{
  "intermediate_size": 1536,
  "norm": "rmsnorm",
  "batch_tokens": 16384,
  "doc_mask": true
}
MLP neurons of a small language model. Each row is named by its layer, matrix (up: input weights) and neuron, and shows model dimensions 0-95. Each number is 200 + 40 x the weight over its row's rms, rounded and kept within 0 to 999.
After each neuron's rows, "fires after" lists the tokens most often just before its 100 highest values on Wikipedia text that the model never trained on; "fires on" lists the tokens most often at its 100 highest values on Wikipedia text that the model never trained on. A number after a token or word is its count.

L4.up85,239,171,237,144,232,100,198,218,247,281,213,199,248,194,126,248,234,199,181,171,265,161,189,173,171,190,206,235,171,212,281,227,152,192,193,178,212,250,230,207,228,262,200,123,233,170,301,221,273,152,289,157,146,217,216,246,186,183,158,177,226,191,208,195,166,268,177,247,217,169,203,237,141,276,217,119,250,206,111,177,147,154,238,247,195,172,280,158,220,180,189,235,252,179,170,248
fires after: " (" 47, "(" 4, "2" 4
fires on: "." 19, " (" 12, "f" 11, "v" 9, "th" 7, "#" 4

L4.up1132,169,240,261,195,191,234,242,188,200,214,175,191,214,158,116,219,192,227,226,206,198,192,220,229,282,141,236,249,204,177,170,202,144,184,243,201,153,223,183,180,181,246,260,200,201,187,228,154,193,175,180,253,257,98,201,192,219,180,222,230,261,195,143,193,212,203,169,140,162,263,195,220,241,192,227,198,166,235,180,244,203,166,133,202,182,187,141,171,221,226,192,193,240,247,205,143
fires after: "." 44, "A" 7, " W" 7, " Th" 4
fires on: " In" 26, " A" 15, "s" 13, "ith" 7, "rough" 4

L4.up1095,253,149,304,235,154,196,164,229,286,157,220,171,164,180,115,268,170,202,184,159,195,178,207,200,265,142,204,198,264,199,162,198,137,180,273,178,196,228,254,224,214,258,174,205,177,251,221,245,193,227,256,200,197,197,215,159,239,233,214,203,170,214,151,197,184,198,171,139,222,212,201,209,273,221,205,172,270,269,131,203,167,205,160,212,138,153,234,187,164,204,230,235,245,182,161,296
fires after: "–" 45, " |" 16, " " 6, " min" 4, " w" 4
fires on: "0" 48, " —" 16, "ut" 11, "it" 4, "in" 4

L4.up785,186,271,190,175,213,150,235,212,199,222,140,252,198,130,158,186,217,177,255,136,211,116,179,174,271,233,237,166,265,231,164,228,126,274,258,198,131,243,156,169,210,250,207,219,208,188,208,257,151,213,226,163,177,186,178,236,236,212,149,256,197,160,258,190,184,193,140,207,215,167,224,192,161,214,294,215,175,244,147,192,162,167,281,236,170,186,203,193,215,241,76,191,178,224,136,166
fires after: " p" 12, " o" 10, " l" 10, " one" 10, " c" 7, " e" 6
fires on: "ight" 15, " of" 12, "ld" 11, "resent" 9, "m" 8, "ing" 7

L4.up554,169,194,213,247,158,243,181,200,225,213,164,168,203,170,111,168,253,204,210,263,191,151,260,211,247,187,219,267,237,186,162,233,148,238,292,149,210,221,268,239,202,234,211,164,250,235,242,229,247,199,289,207,232,149,289,209,171,218,240,258,212,205,206,170,210,195,254,152,184,198,186,160,165,231,282,208,221,178,193,227,234,202,224,188,136,192,174,120,205,233,261,189,273,168,192,192
fires after: "." 34, ".\n\n" 7, "W" 5, "F" 4
fires on: " On" 14, " In" 13, "-" 7, "ith" 6, "ent" 6, "On" 6

L4.up704,163,148,204,181,143,211,154,194,156,161,205,278,198,156,152,165,173,224,169,207,259,196,221,208,274,240,205,219,196,168,162,189,201,247,217,197,170,217,207,207,188,220,189,180,240,239,166,195,192,204,231,199,212,159,230,242,265,155,188,153,249,225,195,136,170,190,186,175,213,173,221,211,182,252,294,167,192,264,193,210,134,173,179,253,160,237,263,206,209,138,163,220,229,245,156,187
fires after: " one" 23, "." 23, "%" 11, " number" 9
fires on: " of" 40, " A" 18, "ts" 5

L4.up1113,252,199,223,220,188,176,209,177,172,211,258,99,172,158,170,210,226,241,144,271,231,202,260,257,187,143,197,220,204,180,225,168,215,207,202,175,262,246,252,214,184,262,272,129,187,158,275,211,214,212,208,223,172,168,279,202,196,202,197,215,216,151,155,116,199,218,201,279,208,228,217,202,209,203,256,194,232,239,251,182,219,277,267,255,225,166,214,236,211,201,176,283,241,128,187,155
fires after: " |\n" 45, "\n" 23, "|\n" 5, ".\n\n" 5, "\n\n" 5
fires on: "|" 69, "-" 14, "===" 7, "201" 4

L4.up866,206,285,186,219,190,225,185,176,242,221,157,208,192,172,144,189,182,227,139,141,260,76,236,201,245,181,218,210,200,153,196,188,156,223,268,168,137,204,162,221,233,271,200,200,194,183,172,299,193,190,237,240,229,156,183,230,178,238,180,170,198,153,188,146,228,182,185,200,270,219,278,167,216,190,267,186,225,250,185,192,175,189,170,270,199,97,166,176,192,168,121,254,237,227,123,204
fires after: " one" 22, " |" 17, " h" 10, " n" 7, " (" 7, " l" 6
fires on: " of" 23, " —" 18, "and" 12, "in" 8, "m" 8, "ar" 6

L4.up1183,180,235,266,207,150,176,160,180,233,320,206,215,192,196,170,270,242,224,190,211,265,200,278,208,115,123,219,181,169,197,179,178,250,218,188,230,174,199,194,230,257,194,208,201,197,143,257,251,202,150,285,151,144,181,252,179,188,135,156,192,183,179,137,131,212,282,212,196,161,228,170,214,193,240,227,285,262,202,213,170,175,229,238,264,218,185,201,165,204,168,193,227,297,210,202,206
fires after: " " 41, "-" 6, "\n" 5, "–" 5, " Ch" 4
fires on: "201" 26, "199" 13, "202" 10, "art" 6, " team" 4

L4.up484,219,216,214,257,170,220,201,209,247,213,211,114,176,212,98,236,193,213,157,200,264,165,259,211,239,150,215,217,206,147,199,190,149,170,234,181,164,242,150,216,217,313,225,223,240,173,194,180,203,193,277,211,210,251,176,229,171,251,182,182,142,134,220,118,193,226,182,150,225,183,209,228,274,172,260,190,230,173,195,163,131,277,173,260,107,79,203,183,208,208,210,238,271,206,151,148
fires after: " |" 24, "1" 11, " /" 9, "2" 8, ";" 6, " " 5
fires on: " (" 32, " " 30, " |" 23, "4" 6, ":" 5

L4.up674,232,229,262,143,176,157,194,234,222,169,114,239,172,218,123,270,178,210,186,191,234,215,247,164,208,210,228,167,201,189,249,147,199,184,227,146,186,185,257,154,245,188,135,182,116,248,198,173,206,222,230,162,174,199,227,210,162,188,225,142,126,191,162,240,173,216,240,224,255,164,325,212,248,142,222,173,244,235,158,218,161,238,171,198,129,187,205,164,156,179,287,166,172,161,219,295
fires after: "–" 28, " m" 11, "o" 8, "1" 7, " w" 6
fires on: "0" 20, " |" 19, "/" 16, "ff" 13, "in" 5

L4.up392,215,219,269,244,120,195,206,211,202,164,221,158,233,181,193,232,282,239,190,261,229,185,299,189,164,221,169,211,199,154,203,221,207,227,252,203,216,196,225,198,211,255,239,146,189,176,251,259,242,149,254,190,179,163,318,182,176,163,222,189,224,215,218,175,283,218,282,190,220,197,149,175,198,224,232,196,196,209,241,166,142,239,266,223,158,203,185,148,181,177,191,212,273,175,192,179
fires after: ".\n\n" 32, "\n" 18, "\n\n" 11, "." 9, ")\n" 7
fires on: "==" 31, "-" 31, "In" 9, " In" 9, "=" 7, "ography" 4

L4.up1285,246,182,243,189,173,241,279,211,184,182,205,226,237,193,183,149,238,208,191,93,253,142,264,246,152,153,148,259,225,230,188,215,206,135,227,107,161,227,182,218,195,246,208,130,207,217,207,217,134,194,245,237,205,244,297,201,194,223,158,234,181,169,198,167,211,199,244,171,235,179,189,201,232,217,201,153,201,194,232,175,205,241,191,206,164,118,245,213,221,223,139,265,165,168,171,167
fires after: "," 49, " served" 7, " years" 4
fires on: " as" 19, " and" 19, " of" 11, " to" 11, " on" 9, " which" 7

L4.up1127,236,193,216,223,213,204,211,229,173,275,193,224,211,178,162,158,231,202,179,206,275,213,214,220,229,167,215,206,165,190,249,176,292,173,227,188,226,207,203,205,202,226,178,220,181,172,249,215,177,154,296,207,208,238,273,165,167,154,193,182,162,225,145,147,161,216,258,191,196,259,207,96,159,199,240,224,171,230,203,185,196,155,253,215,233,199,220,187,215,118,196,239,268,149,159,243
fires after: " " 49, "\n" 15, " in" 6, "-" 4
fires on: "202" 16, "199" 13, "201" 11, "200" 10, ")\n" 8, "\n" 7

L4.up804,240,184,252,234,159,271,211,203,211,220,200,234,201,176,148,163,209,223,115,216,263,165,234,229,233,226,176,225,240,202,170,182,261,218,204,224,184,219,175,158,185,264,268,195,262,188,196,227,127,180,235,161,218,212,236,193,186,193,204,222,239,172,244,106,179,237,223,149,219,145,232,191,189,190,264,185,202,212,142,208,171,214,195,278,124,243,209,210,179,221,223,238,178,245,143,180
fires after: " one" 17, " number" 10, "4" 8, "3" 8, "5" 7
fires on: "," 51, " of" 34, " |" 8

L4.up1036,156,202,221,228,141,273,205,217,225,201,196,191,159,179,180,163,230,229,213,253,242,176,266,226,149,236,172,214,237,173,171,185,294,203,265,244,222,214,235,204,168,234,200,171,160,163,176,193,132,206,271,176,177,185,256,196,216,200,180,207,165,231,175,92,180,163,208,218,170,218,224,139,288,207,289,221,166,199,109,245,138,141,194,252,177,163,200,188,220,207,203,264,199,192,185,183
fires after: " The" 23, " one" 16, " the" 9, "The" 7, " number" 7, " his" 6
fires on: " of" 25, "se" 13, " first" 9, " following" 6, " two" 6, " career" 6

L4.up701,198,244,223,266,138,177,231,245,266,202,206,245,199,215,179,161,197,174,204,190,197,258,242,179,229,218,217,206,219,123,240,208,116,189,239,234,150,203,230,168,242,282,166,190,184,182,235,215,265,147,285,203,176,225,201,194,178,195,195,186,117,140,201,147,192,235,215,249,177,207,184,226,215,233,264,174,238,280,167,181,156,254,174,220,195,185,225,177,195,170,221,209,237,196,125,261
fires after: " " 34, " |" 29, "–" 12, ";" 11, " —" 5
fires on: " " 40, "1" 13, "2" 10, " |" 7, "3" 6, "0" 6

L4.up103,189,232,193,258,177,209,182,185,198,214,144,193,246,178,152,191,178,237,202,199,256,263,249,198,180,234,166,192,234,154,223,207,239,232,282,191,199,219,187,213,181,216,208,171,164,163,210,248,188,152,228,170,127,261,246,108,190,156,207,209,164,258,113,97,181,222,231,216,185,228,218,68,209,262,280,268,229,214,207,255,223,178,206,227,203,175,198,189,227,224,245,280,192,196,176,222
fires after: " " 76, "\n" 9, "===\n\n" 5
fires on: "201" 28, "202" 27, "200" 8, "195" 6, "198" 4, "194" 4

L4.up419,217,153,239,233,211,217,184,209,191,257,240,222,183,236,133,225,191,194,159,168,191,230,266,186,269,213,275,196,244,174,212,171,148,186,216,155,206,205,214,181,186,251,172,207,167,214,239,204,211,126,299,224,210,208,172,232,177,234,232,148,162,209,214,161,213,200,201,224,230,175,274,195,175,179,277,164,220,209,170,198,197,187,220,255,102,104,170,187,241,204,286,219,198,165,148,251
fires after: " |" 32, " m" 13, " —" 11, " " 11, "–" 7, "0" 5
fires on: " " 24, "/" 22, " |" 15, "0" 13, " —" 8, ";" 8

L4.up1312,233,194,229,201,225,236,190,262,267,171,136,220,167,254,101,257,236,182,219,190,227,174,176,177,197,90,246,164,214,221,177,202,145,167,231,203,228,217,198,224,201,229,129,204,127,188,142,197,249,135,265,183,221,225,178,169,161,237,212,168,91,280,188,207,219,239,215,176,258,175,227,179,229,203,206,256,142,227,151,255,179,158,160,224,189,112,185,152,189,208,223,242,163,166,130,172
fires after: " |" 58, " w" 7, " " 7
fires on: " " 56, " w" 10, "in" 8, " (" 4

L4.up1300,257,176,203,227,190,184,202,186,190,153,242,147,224,204,215,256,233,210,177,261,261,162,251,226,164,184,132,224,198,193,251,217,222,262,211,141,240,215,246,215,216,280,272,165,226,193,222,221,223,189,200,197,198,241,255,131,187,150,224,128,246,179,211,154,230,231,229,265,223,213,173,135,154,195,256,204,252,290,242,153,168,236,311,210,251,208,185,159,201,139,190,224,243,170,159,198
fires after: "\n" 58, ";\n" 12, ")\n" 8, " |\n" 5
fires on: "-" 88, "|" 8

L4.up1430,170,164,274,245,171,313,189,221,194,198,203,214,203,177,197,184,218,199,165,263,178,192,202,211,253,231,216,214,211,195,197,226,154,187,264,221,105,228,147,217,184,199,208,191,256,274,247,237,230,221,225,271,202,170,240,218,152,230,206,189,203,159,249,158,199,233,220,144,201,197,137,211,255,220,303,139,138,211,216,204,155,194,180,204,145,146,190,244,194,181,188,194,198,181,169,181
fires after: "." 43, "A" 7
fires on: " It" 16, "s" 13, " S" 13, "wards" 4, "S" 4

L4.up1134,205,259,242,174,200,176,231,271,193,194,180,178,215,169,55,198,213,204,148,171,248,107,267,199,144,201,200,219,207,174,160,195,186,195,241,220,160,216,176,234,209,255,218,156,194,176,248,199,199,215,337,236,160,134,261,210,197,163,164,275,200,178,207,189,215,196,182,242,212,148,180,185,205,198,202,131,225,202,82,216,173,194,189,209,183,107,215,178,238,122,200,208,193,210,225,174
fires after: " (" 20, " m" 12, " /" 10, "9" 6, "2" 4
fires on: " (" 44, " and" 10, "age" 5, "." 5

L4.up982,262,128,195,245,170,222,164,161,191,176,274,221,244,202,145,197,219,236,171,226,220,214,226,231,237,119,222,236,222,217,148,213,205,184,263,154,160,253,226,179,181,225,274,184,232,172,225,223,128,143,180,102,265,149,190,244,181,216,166,217,195,219,186,144,135,191,163,171,207,173,169,229,195,183,226,147,270,255,152,137,193,173,219,224,149,139,243,235,272,245,171,230,185,225,179,229
fires after: "," 42, "." 6, "%" 5, "1" 5, "5" 4
fires on: " in" 21, " of" 13, " and" 11, ";" 9, " with" 7, " on" 6